python train.py --num_hidden_layers=9 --hidden_size=192 --num_attention_heads=6 --num_key_value_heads=6 --head_dim=32 --intermediate_size=768 --vocab_size=1024 --hidden_act="squared_relu" --norm="rmsnorm" --norm_place="pre" --norm_eps=1e-05 --positions="rope" --rope_theta=3360.0 --rope_fraction=1.0 --qk_norm=true --attn_scale=0.34 --bias="none" --tie_word_embeddings=false --parallel_block=false --extras=["capped logits"] --init="uniform" --init_std_qkv=0.038 --init_std_o=0.0 --init_std_up=0.038 --init_std_down=0.0 --optimizer="muon" --learning_rate=0.0105 --lr_mult_o=3.0 --beta1=0.95 --lr_head=0.00546 --max_grad_norm=0.5 --warmup_steps=0 --schedule="wsd" --decay_fraction=0.572 --decay_shape="linear" --final_lr_fraction=0.0 --batch_tokens=16384 --max_seq_len=256 --doc_mask=true --train_tokens=124500000 --max_steps=7599 --dataset="wikipedia_en"
MLP neurons of a small language model. Each row is named by its layer, matrix (up: input weights) and neuron, and shows model dimensions 112-175. Each number is 50 + 15 x the weight over its row's rms, rounded and kept within 0 to 99.
After each neuron's rows, "fires on" lists the tokens most often at its 100 highest values on Wikipedia text that the model never trained on. A number after a token or word is its count.

L3.up89:57 35 68 30 18 60 74 63 33 72 69 41 52 40 28 40 46 47 27 41 53 45 32 49 49 43 62 68 47 65 53 76 66 36 53 62 56 37 34 48 59 50 71 62 21 62 43 70 55 42 42 67 57 37 76 35 80 63 51 34 35 52 40 63
fires on: "it" 95, "al" 5

L3.up353:57 67 49 39 32 60 41 36 45 35 43 47 64 47 35 53 00 47 52 67 41 39 42 69 59 30 38 60 81 36 43 41 63 31 60 30 39 45 38 64 27 67 33 78 22 50 54 33 42 59 24 26 38 22 65 71 41 48 67 70 42 34 34 51
fires on: "am" 51, "un" 11, "r" 9, "ear" 7, "im" 5

L5.up281:49 45 43 46 56 47 67 33 63 41 58 54 35 50 41 70 48 64 75 62 38 54 55 51 54 45 70 58 33 55 43 52 76 61 41 59 45 24 43 62 88 59 46 88 40 50 54 42 09 23 42 76 66 45 48 59 78 57 51 63 02 58 32 64
fires on: "al" 19, "u" 17, "et" 11, "an" 7, "ar" 6, "ot" 5

L5.up687:40 69 54 65 57 43 78 33 42 55 42 29 48 31 60 48 31 53 47 42 26 52 16 28 34 51 68 58 54 55 54 65 29 56 30 24 50 48 52 76 35 32 44 69 63 43 32 47 23 62 45 83 73 53 26 64 72 27 11 58 46 21 45 63
fires on: "u" 34, "ri" 31, "or" 9, "he" 7, "am" 5

L5.up30:42 51 44 62 65 39 42 26 14 59 65 60 40 48 70 50 35 74 51 56 47 68 67 40 50 39 38 57 38 33 49 52 53 66 64 64 44 61 53 77 30 33 36 71 54 31 65 62 63 64 31 42 38 53 32 42 68 50 68 63 72 54 58 17
fires on: "ist" 24, "i" 23, "f" 11, "ial" 11, "se" 4, "iz" 4

L3.up234:25 54 65 48 15 60 39 99 47 16 29 49 81 55 55 52 47 32 37 42 18 49 27 47 29 49 40 44 38 57 71 43 61 68 47 36 44 46 48 50 71 57 62 25 45 51 52 54 49 43 67 51 72 59 27 55 48 36 45 40 36 54 64 74
fires on: "or" 32, "le" 14, "ord" 6, "ur" 6, "on" 6, "nd" 4

L3.up450:35 21 41 40 64 40 53 66 68 49 50 41 46 61 10 53 84 67 43 56 60 35 18 71 47 11 39 50 46 78 41 56 58 56 52 38 39 63 74 41 54 56 65 34 40 63 43 43 52 48 55 68 44 60 56 50 48 37 67 50 73 54 56 56
fires on: "it" 18, "n" 14, "uk" 13, "v" 9, "s" 6, "iv" 6

L5.up443:58 53 63 65 48 23 39 82 54 51 63 53 34 68 62 64 27 68 46 63 50 70 53 34 59 65 42 65 43 42 52 83 66 45 66 39 63 57 65 67 53 51 63 68 31 58 37 58 16 34 50 48 62 62 38 53 58 37 60 46 18 45 34 55
fires on: "ia" 12, "an" 11, "a" 10, "pe" 8, "and" 6, "land" 6

L3.up620:51 57 43 54 50 50 67 65 67 55 71 40 47 54 34 45 55 47 55 15 69 30 48 46 50 58 35 43 57 47 63 53 52 76 29 46 43 35 53 29 50 42 79 47 52 50 36 52 65 40 60 44 49 46 53 43 37 63 30 52 61 38 60 60
fires on: "k" 28, "it" 19, "uc" 8, " f" 8, "up" 6, "er" 5

L3.up382:51 50 44 61 53 46 54 63 45 46 84 30 41 57 40 62 37 51 38 59 01 48 49 50 33 00 42 58 53 59 43 57 65 27 47 51 46 34 83 70 58 29 50 36 64 37 45 60 47 68 55 49 65 63 56 41 77 42 48 83 41 68 49 57
fires on: "at" 13, "ong" 12, "end" 10, "ot" 7, "t" 6, "o" 5

L5.up392:71 46 25 66 82 79 33 57 74 49 49 43 71 21 68 54 28 54 68 66 52 41 42 39 48 44 49 41 49 49 02 67 50 82 70 32 34 36 57 60 46 60 31 46 51 77 41 44 29 66 46 33 56 65 65 20 40 56 57 53 58 47 69 47
fires on: "." 28, "le" 10, "is" 10, "ge" 7, "ate" 6, "ame" 5

L3.up263:46 65 76 60 49 37 49 61 65 57 62 20 70 16 68 69 67 28 51 42 31 58 57 54 60 41 23 42 48 44 52 56 60 38 59 67 36 51 28 24 61 54 51 38 63 34 41 52 33 54 56 40 56 64 45 43 62 32 50 50 47 59 42 66
fires on: "\n\n" 24, "or" 21, "es" 17, "in" 9, "od" 9

L3.up330:40 61 65 69 38 40 37 74 74 56 55 44 25 59 79 57 52 55 49 45 68 57 34 47 56 63 70 68 65 43 41 40 29 58 43 34 64 31 51 40 77 47 42 50 39 62 41 52 64 81 37 60 25 67 64 43 70 46 39 57 38 34 61 36
fires on: " qu" 29, " pol" 26, "ent" 12, "erv" 12, "qu" 10, "ific" 6

L5.up184:49 38 47 77 35 66 31 28 56 47 39 38 67 45 49 45 16 69 82 38 43 62 64 64 46 54 71 59 53 53 66 43 46 50 58 34 43 50 38 76 46 39 50 36 41 35 60 36 29 62 45 63 40 33 42 60 60 45 59 44 45 44 56 48
fires on: "–" 24, "im" 20, " " 13, "am" 8, "p" 5, "ess" 4

L5.up637:30 49 55 48 26 63 54 47 46 78 54 38 46 34 72 71 40 53 30 47 47 57 84 68 38 23 72 59 52 36 62 36 56 87 28 20 54 48 63 53 46 38 68 42 55 53 46 76 52 60 22 36 55 56 40 67 57 51 48 63 32 32 56 90
fires on: " comp" 58, " v" 5, "iv" 4

L3.up700:69 80 35 29 44 37 54 58 88 47 57 23 32 66 56 33 43 55 50 30 46 22 53 35 72 77 41 28 49 72 43 56 56 52 46 41 55 41 61 62 56 37 23 40 27 57 36 66 63 61 38 62 68 69 34 60 43 86 37 45 50 45 38 52
fires on: "orn" 15, "er" 13, "ason" 12, " January" 9, "ch" 8, "el" 7

L3.up455:58 35 43 62 47 86 77 50 48 58 58 55 50 41 40 48 49 32 69 28 55 31 26 51 58 72 27 43 59 50 64 77 77 35 55 41 33 81 68 37 62 32 73 44 36 46 67 45 29 43 36 50 59 43 28 37 42 64 66 58 43 58 32 52
fires on: "od" 30, "es" 18, "h" 11, "d" 7, "it" 5, "e" 5

L5.up377:37 59 46 63 47 65 32 48 44 78 18 39 20 60 53 59 57 44 56 52 39 61 24 53 18 59 33 31 28 77 49 54 70 55 36 51 30 50 45 68 37 32 63 55 72 77 28 30 53 63 41 30 22 50 31 61 59 58 43 34 36 37 67 34
fires on: "s" 28, "a" 20, "is" 12, "e" 10, "um" 5, "te" 5

L5.up513:05 39 81 64 72 52 46 26 71 58 70 41 43 37 71 35 93 59 63 53 56 54 67 31 58 43 61 51 43 56 39 83 43 54 43 48 78 74 38 65 72 45 15 45 68 32 61 69 38 63 54 52 55 22 55 48 37 56 66 38 72 64 39 35
fires on: "o" 40, "a" 14, "ern" 7, "ort" 4, "ent" 4, "ig" 4

L3.up760:62 25 38 37 48 56 20 39 70 60 34 46 25 53 60 45 60 78 51 56 48 56 48 38 53 47 53 57 42 73 55 63 78 44 58 36 46 44 48 41 53 39 43 42 31 78 24 61 32 60 39 80 63 41 68 60 75 70 21 43 54 45 44 82
fires on: "|" 83, "et" 9, " |" 4

L5.up361:92 37 56 72 57 65 22 45 63 63 54 47 69 44 39 42 42 43 79 45 65 56 51 45 42 37 70 45 82 31 55 38 55 38 65 51 49 37 68 70 32 82 42 48 48 45 76 61 54 69 46 50 72 55 26 45 38 56 37 54 42 54 33 71
fires on: "-" 56, "er" 7, "A" 6, "ter" 6, "mer" 5

L3.up316:38 35 49 52 25 14 25 44 45 40 76 39 35 48 65 69 56 75 45 46 46 43 32 60 70 46 68 62 50 61 48 58 32 50 27 36 40 41 80 56 41 51 68 43 40 65 41 32 50 67 51 64 36 64 48 48 30 31 38 34 63 53 56 61
fires on: "ap" 41, "iv" 33, "im" 16

L3.up289:67 29 44 71 59 58 75 72 49 52 60 42 48 41 72 35 50 61 41 73 40 55 31 40 55 05 55 41 41 53 36 66 71 54 56 44 59 41 79 37 62 53 46 59 79 67 39 40 56 78 56 64 37 81 70 65 45 42 54 67 83 29 48 62
fires on: "t" 38, "at" 16, "id" 15, "pt" 6, "f" 5, "ose" 4

L5.up478:35 48 53 60 35 58 58 44 47 57 62 46 41 51 49 42 62 43 47 55 78 19 50 42 54 34 24 51 61 47 08 87 64 79 67 66 52 42 54 40 55 35 33 51 69 72 44 23 29 31 51 42 42 43 31 48 42 47 73 60 39 46 38 55
fires on: " the" 33, "ult" 7, " f" 7, " part" 5, "26" 5

L5.up694:43 58 65 46 27 59 25 52 41 45 72 31 43 65 35 54 51 72 42 64 46 21 32 65 09 46 57 58 37 32 63 46 32 59 54 42 44 30 51 23 53 65 74 44 36 36 37 50 19 53 86 54 42 33 49 40 23 61 40 65 75 44 57 61
fires on: " st" 22, "r" 20, "uc" 9, "st" 5, "it" 5

L5.up127:61 70 62 75 74 42 58 36 87 48 40 40 37 37 32 44 39 34 63 39 73 48 36 40 69 59 55 76 55 70 58 53 29 45 64 20 44 58 59 30 22 40 38 54 58 30 58 46 60 37 63 50 43 28 41 50 46 61 61 34 58 66 42 63
fires on: " N" 30, " F" 24, "f" 20, " Fran" 5, "N" 4

L3.up45:61 63 98 60 48 42 39 70 35 20 49 57 56 55 47 69 28 55 76 61 40 49 73 39 47 37 38 34 19 71 49 42 16 46 48 47 33 47 35 37 54 27 44 93 49 43 32 13 56 70 52 51 62 66 47 58 56 48 89 52 64 44 60 74
fires on: "il" 26, "ist" 25, "t" 9, "y" 9, "g" 4, "ost" 4

L3.up704:52 67 69 70 44 55 63 56 74 74 48 37 46 76 57 60 62 76 47 48 42 52 50 57 74 50 44 54 23 63 62 26 58 60 44 45 47 52 45 63 65 77 39 90 42 65 64 44 57 43 25 40 44 56 19 28 49 47 54 38 13 18 67 36
fires on: "z" 24, "iv" 22, "qu" 16, "ran" 11, "erv" 11, "ap" 8

L5.up403:63 35 37 49 52 58 46 63 70 56 61 24 34 48 77 50 55 21 83 29 67 69 46 43 68 46 46 53 51 66 31 52 27 58 58 25 54 17 68 39 76 56 40 60 57 35 34 41 54 71 37 41 61 56 78 34 60 46 36 54 43 47 71 43
fires on: "ed" 44, "m" 20, " not" 8, "000" 4, " found" 4, "ld" 4

L5.up50:30 47 62 37 35 62 43 59 28 55 26 32 28 25 55 87 61 61 65 36 19 67 36 59 42 51 57 45 72 52 60 67 31 43 64 26 34 19 34 52 52 46 51 62 34 54 33 54 21 32 51 66 75 56 53 41 33 68 53 48 41 66 24 48
fires on: "an" 20, "es" 15, "al" 12, " (" 10, "ens" 5, "s" 4

L5.up380:47 49 13 49 55 40 46 45 60 57 62 36 72 61 42 56 58 71 57 58 50 49 37 57 62 57 53 45 50 59 44 65 52 61 66 15 52 41 61 72 27 45 52 20 57 60 38 52 50 55 32 60 42 26 59 66 61 37 32 46 35 35 29 55
fires on: "\n\n" 46, "." 32, "\"" 8, "===" 4

L5.up325:32 37 28 46 51 27 31 62 28 23 64 13 63 39 46 65 57 24 51 28 40 43 61 54 27 41 39 63 44 60 09 49 09 61 49 50 43 38 41 33 52 59 72 61 23 52 39 31 35 72 35 47 25 44 56 51 85 59 52 48 63 63 72 57
fires on: "ed" 19, " C" 13, " b" 12, "ip" 9

L3.up741:67 71 89 29 07 47 57 72 57 35 59 43 58 61 48 59 54 72 28 56 48 46 62 28 72 85 72 35 31 54 40 50 42 39 51 32 60 43 26 56 40 61 61 51 36 41 43 59 35 59 46 47 68 49 71 48 42 20 46 58 34 56 53 48
fires on: " f" 32, "l" 9, " kn" 8, "ib" 7, " de" 6

L3.up667:42 49 70 80 35 63 30 54 59 40 18 45 34 35 73 57 52 48 60 78 43 72 52 36 44 40 77 72 56 49 34 47 40 54 30 64 48 60 47 62 67 51 44 61 39 68 52 50 67 24 59 64 48 51 55 49 56 43 56 69 58 37 60 24
fires on: "ow" 33, "is" 21, "y" 10, "ound" 6, "ed" 6

L5.up491:57 52 52 55 49 20 76 74 55 49 40 47 77 61 33 16 50 30 91 32 46 74 43 29 51 59 38 46 65 43 23 56 85 67 50 53 55 59 60 30 36 34 62 67 58 39 31 52 40 67 47 56 56 70 28 66 59 55 51 36 50 39 65 41
fires on: "e" 42, "le" 27, " ne" 15, "te" 4

L3.up396:80 54 25 63 62 46 57 41 53 50 39 77 54 46 37 94 47 33 60 43 50 77 50 46 30 31 63 43 43 28 34 49 39 47 63 54 71 70 36 69 64 31 62 50 26 49 46 38 55 28 49 52 42 42 60 53 27 43 45 44 47 57 44 51
fires on: "e" 45, "b" 19, "est" 16, "ing" 7, "ant" 6

L3.up484:46 67 56 55 72 61 66 50 47 53 41 67 63 66 67 53 59 65 52 82 68 69 74 62 56 62 65 30 56 60 45 69 54 50 34 52 73 67 24 31 67 36 66 82 51 24 72 23 53 50 39 43 55 63 44 37 44 63 46 56 42 55 51 46
fires on: " of" 42, "C" 29, ":" 10, "ec" 7, "=" 4, "c" 4

L5.up355:49 84 46 71 60 74 51 30 81 52 34 42 28 57 51 59 46 72 45 45 60 35 55 71 73 46 47 11 28 42 51 59 09 41 44 49 46 71 15 33 30 38 56 64 81 43 63 36 52 28 33 77 28 36 83 75 29 35 69 57 27 38 63 35
fires on: "g" 16, "ig" 15, "b" 10, "ol" 10, "gr" 8, "it" 8

L5.up381:48 43 68 21 17 58 66 65 41 56 71 34 64 32 60 50 67 23 39 20 58 76 49 54 43 37 61 83 47 23 45 63 43 65 50 62 58 45 36 32 55 49 82 58 71 37 35 26 86 67 23 52 29 56 46 45 88 69 25 47 53 62 55 43
fires on: " c" 14, "ual" 12, " f" 12, " st" 8, " p" 8, " h" 8

L5.up242:34 71 54 67 71 58 76 44 57 62 56 51 54 53 42 38 63 35 26 34 33 46 47 53 43 51 46 46 55 40 77 46 63 43 46 42 41 53 54 34 39 25 50 50 73 53 72 60 46 37 69 63 61 32 48 51 52 48 63 18 32 67 29 26
fires on: "a" 40, " ass" 11, "n" 10, "hn" 9, "it" 5, " des" 5

L5.up537:42 76 77 28 34 69 39 52 29 23 56 56 17 63 41 56 55 54 75 50 59 49 84 58 33 58 84 50 35 52 45 56 48 80 49 39 52 75 39 52 49 75 71 54 61 55 38 36 51 59 49 54 43 29 68 70 49 67 07 46 52 44 43 43
fires on: " st" 42, "st" 23, " St" 18

L5.up14:59 57 08 63 89 43 65 54 51 40 38 47 47 46 61 62 61 63 77 31 44 50 51 56 25 57 83 62 77 51 40 54 46 34 47 67 44 69 64 17 66 20 69 56 36 58 23 44 24 41 58 76 51 47 65 42 34 53 43 37 57 66 39 49
fires on: "ing" 34, "e" 14, "ect" 8, "ition" 6, "age" 5

L3.up504:60 64 75 48 36 63 43 43 39 46 56 45 45 38 41 62 54 59 71 97 39 74 30 43 51 41 72 60 74 48 28 18 51 58 58 34 62 38 47 37 69 54 32 76 71 52 49 50 31 39 52 75 48 28 64 46 83 62 53 48 72 39 64 52
fires on: "y" 55, "am" 9, "ra" 9, "u" 5, "is" 4

L3.up334:60 27 49 73 47 52 36 48 51 52 48 60 63 53 68 76 48 46 50 49 63 34 78 58 66 64 42 50 49 35 42 47 53 30 53 44 53 39 69 53 24 41 75 81 47 64 32 36 45 48 41 58 37 62 41 75 69 82 49 55 63 82 60 54
fires on: " b" 81, "ob" 16

L5.up543:53 33 39 63 56 48 50 39 28 45 71 43 42 46 35 63 69 52 56 61 61 40 63 64 58 22 52 50 31 50 64 87 64 27 59 33 33 67 45 32 40 53 32 61 52 60 29 37 64 44 36 78 44 45 54 42 58 75 60 27 46 40 64 69
fires on: " ar" 22, "v" 12, "at" 12, " g" 11, " v" 9, "it" 7

L5.up275:69 55 59 66 51 38 43 45 49 45 65 34 44 60 34 46 42 50 57 53 49 51 45 30 33 46 60 81 59 61 29 50 24 56 48 45 47 38 40 70 35 55 41 46 40 48 47 65 56 54 77 48 55 57 61 68 28 53 50 23 49 63 71 43
fires on: "it" 37, " elect" 15, "b" 11, "ot" 9, " of" 6, "y" 6

L5.up486:47 69 55 38 38 57 70 40 30 13 58 27 53 35 39 69 40 53 67 36 71 51 47 35 61 39 20 42 67 54 47 74 19 60 20 38 65 39 43 46 41 49 55 57 45 50 28 18 50 34 67 46 55 65 52 75 48 41 49 46 31 40 46 60
fires on: " t" 50, " T" 8, "y" 5, " s" 5, "t" 5

L5.up583:74 73 46 71 58 53 69 74 42 39 45 61 29 65 27 56 55 45 46 41 59 88 46 37 44 60 34 43 53 37 34 88 71 52 47 22 64 31 64 60 53 60 61 65 30 35 64 68 64 48 51 46 70 54 41 60 39 45 33 44 40 67 67 47
fires on: "ing" 23, "a" 12, "ts" 9, "ia" 7, "as" 5

L5.up751:55 49 39 72 66 46 38 79 48 54 49 22 65 61 28 53 60 49 71 56 70 29 51 57 35 54 32 65 50 31 59 75 70 38 68 50 34 55 38 52 47 53 79 63 57 54 43 38 32 60 84 37 49 33 51 71 76 55 40 54 56 40 62 37
fires on: ":" 50, "use" 16, " where" 15, " of" 13, " that" 6

L3.up466:64 69 31 45 27 54 32 66 44 56 60 62 60 29 54 51 62 43 33 52 57 66 48 50 15 12 54 33 57 51 42 51 74 47 55 41 25 58 52 49 51 53 50 49 50 76 45 33 61 71 48 35 48 67 53 34 39 32 64 49 09 58 51 45
fires on: "s" 44, "le" 23, "ents" 14

L5.up63:59 47 62 43 51 59 42 64 59 29 63 46 65 65 62 45 40 58 43 35 43 42 73 66 00 48 44 67 33 38 59 55 53 51 26 20 58 57 61 38 43 46 38 41 67 30 80 50 64 51 45 43 63 52 50 51 68 52 37 54 57 51 52 48
fires on: " W" 28, "ew" 14, "n" 13, "iv" 6, "W" 6

L5.up452:40 62 41 70 63 32 54 57 70 52 51 54 57 35 12 33 63 57 30 49 64 28 57 54 75 52 36 74 30 85 51 70 69 35 38 46 42 39 58 41 57 39 51 64 63 38 49 36 54 45 35 44 55 58 67 49 37 58 34 57 45 43 54 61
fires on: " f" 32, "it" 21, " F" 16, "ff" 12, "f" 8

L5.up200:69 58 54 51 26 63 39 52 50 57 43 35 37 47 33 39 49 53 50 44 38 60 36 69 59 52 68 52 38 46 73 58 33 56 71 63 69 44 55 88 68 59 66 34 54 41 38 55 64 39 46 67 34 42 59 46 30 30 33 29 48 67 38 48
fires on: "h" 16, "d" 15, "est" 14, "th" 9, "ond" 8, "ag" 7

L3.up117:08 38 47 48 53 75 76 38 58 41 38 29 33 24 15 54 51 68 46 63 59 47 68 64 57 37 49 34 52 46 50 65 54 52 56 23 59 60 53 47 72 47 52 44 11 58 67 43 42 60 48 69 80 56 84 32 58 47 53 33 65 22 52 54
fires on: "eng" 42, " Fran" 30, " Eng" 22

L3.up233:61 87 46 54 52 79 32 45 73 49 33 57 28 56 65 31 69 73 36 35 67 67 69 67 23 51 50 46 46 67 48 48 55 62 73 42 15 64 34 49 32 53 45 43 37 49 45 49 53 70 57 42 52 56 55 18 51 38 45 46 67 60 65 49
fires on: "," 48, "at" 17, " that" 14, "is" 13

L5.up474:67 33 41 36 71 59 30 50 37 66 61 48 48 74 57 57 59 46 44 68 39 59 68 40 59 55 67 66 37 16 37 78 45 65 53 52 50 45 55 32 64 13 74 50 58 50 67 18 70 89 44 44 41 49 41 27 42 51 38 66 36 44 49 60
fires on: " rec" 40, "c" 34, " c" 20, "ec" 6

L3.up696:44 49 76 60 40 60 54 41 46 50 26 39 63 36 60 69 48 44 55 60 59 54 39 37 49 57 53 32 33 57 58 33 27 60 62 50 76 41 49 25 54 48 61 80 50 57 42 76 00 36 52 55 53 22 63 50 33 38 70 65 41 52 57 47
fires on: "ul" 44, "il" 13, "oc" 11, "ic" 9, "ol" 8, "it" 5

L3.up335:61 85 41 60 52 70 40 45 85 53 77 44 46 38 63 53 30 34 49 68 29 92 29 55 60 45 57 67 51 46 35 56 54 75 72 50 54 56 43 65 27 49 50 62 37 58 52 24 58 33 55 41 59 28 43 55 47 67 43 33 40 48 34 46
fires on: "ar" 22, "ad" 21, "ru" 8, "u" 7

L3.up271:28 57 39 19 35 54 43 73 12 70 70 43 53 53 56 44 57 47 05 41 19 38 44 56 68 70 22 70 53 36 79 72 47 62 61 70 61 62 64 71 33 54 44 53 61 28 37 60 83 35 17 59 34 17 41 51 63 73 56 61 48 41 71 28
fires on: "ion" 24, "ial" 21, "ct" 10, "ual" 9, "f" 8, "way" 7

L5.up270:52 67 56 52 49 45 35 56 53 52 42 33 56 59 36 67 35 53 76 35 81 65 24 41 62 78 70 25 53 57 32 39 27 14 59 42 63 50 49 28 54 35 25 72 45 48 66 58 46 80 51 33 51 58 27 71 40 53 48 50 52 46 18 61
fires on: "-" 30, "a" 11, "d" 7, "in" 6, "er" 5, "om" 4

L3.up5:21 65 44 46 55 52 65 61 44 48 35 35 69 50 53 61 35 48 66 63 52 45 51 34 44 68 47 62 56 60 43 76 39 39 54 43 47 36 54 17 65 33 55 66 28 87 23 58 17 50 41 58 60 46 43 60 50 51 36 07 62 32 47 56
fires on: "ri" 69, " ne" 9, "ry" 7, "e" 4

L5.up655:34 45 54 60 61 75 86 35 56 23 33 35 68 43 62 61 29 60 73 45 55 48 51 62 55 58 11 39 64 73 64 34 54 16 55 48 32 24 52 65 73 36 63 53 22 49 56 79 39 86 49 54 60 27 65 56 21 52 48 32 49 71 55 37
fires on: "ren" 15, " Fran" 11, "on" 9, "i" 9, "her" 9

L3.up740:65 28 67 65 34 52 49 53 64 79 53 14 66 35 53 45 73 62 43 39 74 53 23 43 45 49 60 40 48 60 39 70 45 75 29 53 44 62 37 84 33 46 65 21 30 32 47 56 58 74 50 51 38 83 71 54 43 44 44 64 38 42 38 42
fires on: "at" 19, "or" 17, "i" 15, "re" 10, "ro" 7, "en" 5

L3.up71:59 56 51 36 66 73 65 41 33 57 38 67 56 67 70 61 62 30 44 23 23 35 43 36 48 45 27 54 72 26 62 81 55 49 51 35 55 64 37 64 47 55 38 45 48 73 45 47 57 56 32 52 60 46 51 40 52 36 42 34 57 51 41 50
fires on: "i" 27, "ch" 23, "op" 11, "e" 6, "d" 5, "el" 4

L3.up503:70 64 53 51 39 50 65 66 53 43 18 67 35 44 46 55 29 45 66 23 23 70 65 32 26 42 57 28 46 44 78 51 29 45 31 76 61 72 39 63 67 63 78 57 54 31 65 55 37 61 48 70 57 26 51 56 64 34 40 43 53 50 35 47
fires on: "th" 69, "d" 14, "ond" 8

L3.up153:50 24 69 27 41 60 67 75 40 64 47 46 61 38 50 40 64 45 58 55 59 59 45 44 75 57 74 69 25 77 46 53 65 53 74 34 46 32 50 68 54 55 40 68 36 60 41 61 44 65 65 61 55 67 61 47 73 40 65 49 53 55 63 61
fires on: "et" 16, "il" 14, "ff" 10, "f" 10, "t" 10

L3.up670:75 38 43 42 47 68 55 61 48 53 39 25 64 57 62 35 50 89 17 87 50 45 53 58 55 26 28 60 50 50 71 50 48 51 53 38 29 54 73 46 60 43 66 72 49 51 53 64 43 76 50 32 34 40 44 36 40 60 29 20 20 48 59 57
fires on: "ly" 62, "ely" 9, " and" 9, "ten" 6, "ar" 5

L3.up309:42 41 21 56 30 54 34 31 56 87 64 50 46 60 57 20 62 57 72 68 62 52 38 64 64 29 40 47 38 22 40 46 45 55 52 50 13 27 46 44 41 69 36 44 58 46 47 45 66 55 45 41 59 67 44 41 27 40 71 76 44 54 58 38
fires on: "le" 21, "un" 19, "gh" 15, "t" 12, "f" 8, "als" 5

L3.up515:45 66 68 39 43 63 40 50 70 38 53 17 40 78 44 42 54 32 27 44 60 40 24 70 33 69 22 44 45 25 30 52 52 47 30 61 55 50 75 59 39 52 67 57 41 71 57 38 48 62 34 44 41 69 44 51 69 65 57 53 16 19 55 42
fires on: "m" 21, "pr" 12, "ue" 10, "aj" 9, " as" 8, "port" 6

L5.up278:74 60 66 46 44 57 14 40 55 54 32 41 40 56 44 63 56 49 62 54 70 33 60 67 15 48 65 36 50 42 56 35 39 47 66 65 57 37 39 78 72 48 39 68 68 35 64 53 60 28 29 93 20 61 46 56 63 31 31 63 39 24 71 65
fires on: " Al" 19, "n" 18, "al" 10, "a" 6, " C" 5, "ost" 5

L3.up479:44 58 32 45 63 34 77 67 31 57 59 16 53 58 35 45 51 38 64 34 77 34 38 60 74 71 38 64 58 51 52 63 28 54 47 58 61 58 22 52 49 61 58 51 64 62 46 43 42 65 87 94 43 47 38 42 33 52 52 24 55 47 64 41
fires on: "s" 19, "ay" 18, "ion" 12, ":" 9, "d" 6, "ess" 6

L3.up711:35 56 41 52 57 80 27 74 66 51 56 46 51 44 71 38 79 46 49 29 19 50 68 48 46 28 47 67 40 61 88 65 50 39 47 49 44 56 43 49 60 15 35 58 59 38 57 61 59 42 50 47 37 41 43 49 29 57 59 49 45 35 46 10
fires on: "ord" 16, "ab" 14, " (" 12, "n" 7, "en" 5

L3.up115:56 31 53 47 50 62 47 43 69 90 62 61 53 63 36 39 60 59 70 75 64 37 51 40 46 27 28 49 36 55 56 50 90 43 81 21 52 34 58 60 24 68 58 83 70 65 10 50 61 51 73 43 81 52 42 28 70 35 42 44 48 67 48 22
fires on: " after" 26, ";" 24, ":" 10, " that" 10, "use" 8

L5.up15:36 53 67 48 61 70 29 36 44 51 76 49 41 00 91 53 57 47 41 34 37 37 50 99 40 35 60 58 43 57 52 43 59 73 48 41 68 68 39 38 41 69 12 56 40 37 55 80 56 39 45 68 37 46 47 70 66 30 65 38 42 47 62 48
fires on: "ing" 22, "qu" 16, "m" 12, "amp" 10, "k" 10, "5" 4

L3.up408:41 56 46 52 60 75 33 68 51 32 35 31 61 57 38 61 35 47 38 40 64 50 67 55 54 32 26 64 34 63 37 51 46 41 49 64 44 48 28 26 28 61 50 42 41 61 45 63 19 55 36 54 65 51 51 55 61 50 24 31 52 40 46 56
fires on: "ark" 31, "k" 17, "ow" 10, "an" 7, " K" 7, "r" 7

L5.up40:56 68 42 26 70 30 58 64 68 60 52 27 47 46 55 55 59 42 47 10 68 32 44 68 60 49 49 47 25 41 50 71 54 51 46 48 32 41 63 42 53 56 46 69 43 56 51 40 39 50 47 54 53 52 41 64 74 27 57 57 76 43 30 62
fires on: "9" 78, "er" 9, "2" 4

L5.up726:38 47 49 54 47 51 49 37 73 60 35 62 66 38 61 47 30 58 77 71 19 60 39 47 81 67 56 54 66 17 60 55 79 60 57 62 38 47 55 44 50 65 48 61 73 52 58 34 39 45 64 57 35 23 60 70 53 16 41 54 60 39 45 48
fires on: "u" 19, "ul" 17, "al" 9, " bu" 9, "ru" 7, " de" 6

L3.up506:55 51 62 18 41 53 74 56 54 54 48 68 28 58 61 72 62 46 46 35 36 74 42 45 59 61 64 56 35 56 48 58 39 36 45 41 39 35 40 55 78 43 52 81 67 68 59 25 35 55 53 71 69 62 51 91 28 34 14 02 48 27 60 31
fires on: "ri" 55, "em" 11, "ir" 9, "ter" 9, "am" 7

L3.up485:35 60 55 53 76 50 23 46 48 65 53 36 47 43 62 47 32 29 24 14 56 14 53 54 58 34 50 56 48 47 77 47 34 56 46 52 64 69 48 51 60 65 81 61 66 53 68 52 45 35 61 36 48 48 62 31 52 46 39 29 42 41 80 34
fires on: "qu" 14, "es" 13, "ion" 9, "k" 8, "ern" 8, "w" 8

L5.up79:41 39 59 46 63 34 24 99 46 65 66 15 74 55 50 66 38 61 45 72 44 62 38 64 49 48 26 42 71 71 43 31 60 28 45 75 50 58 40 66 34 43 55 48 65 66 39 30 22 46 58 56 38 52 37 54 59 59 51 74 48 50 43 41
fires on: " s" 35, " d" 18, "is" 10, "es" 5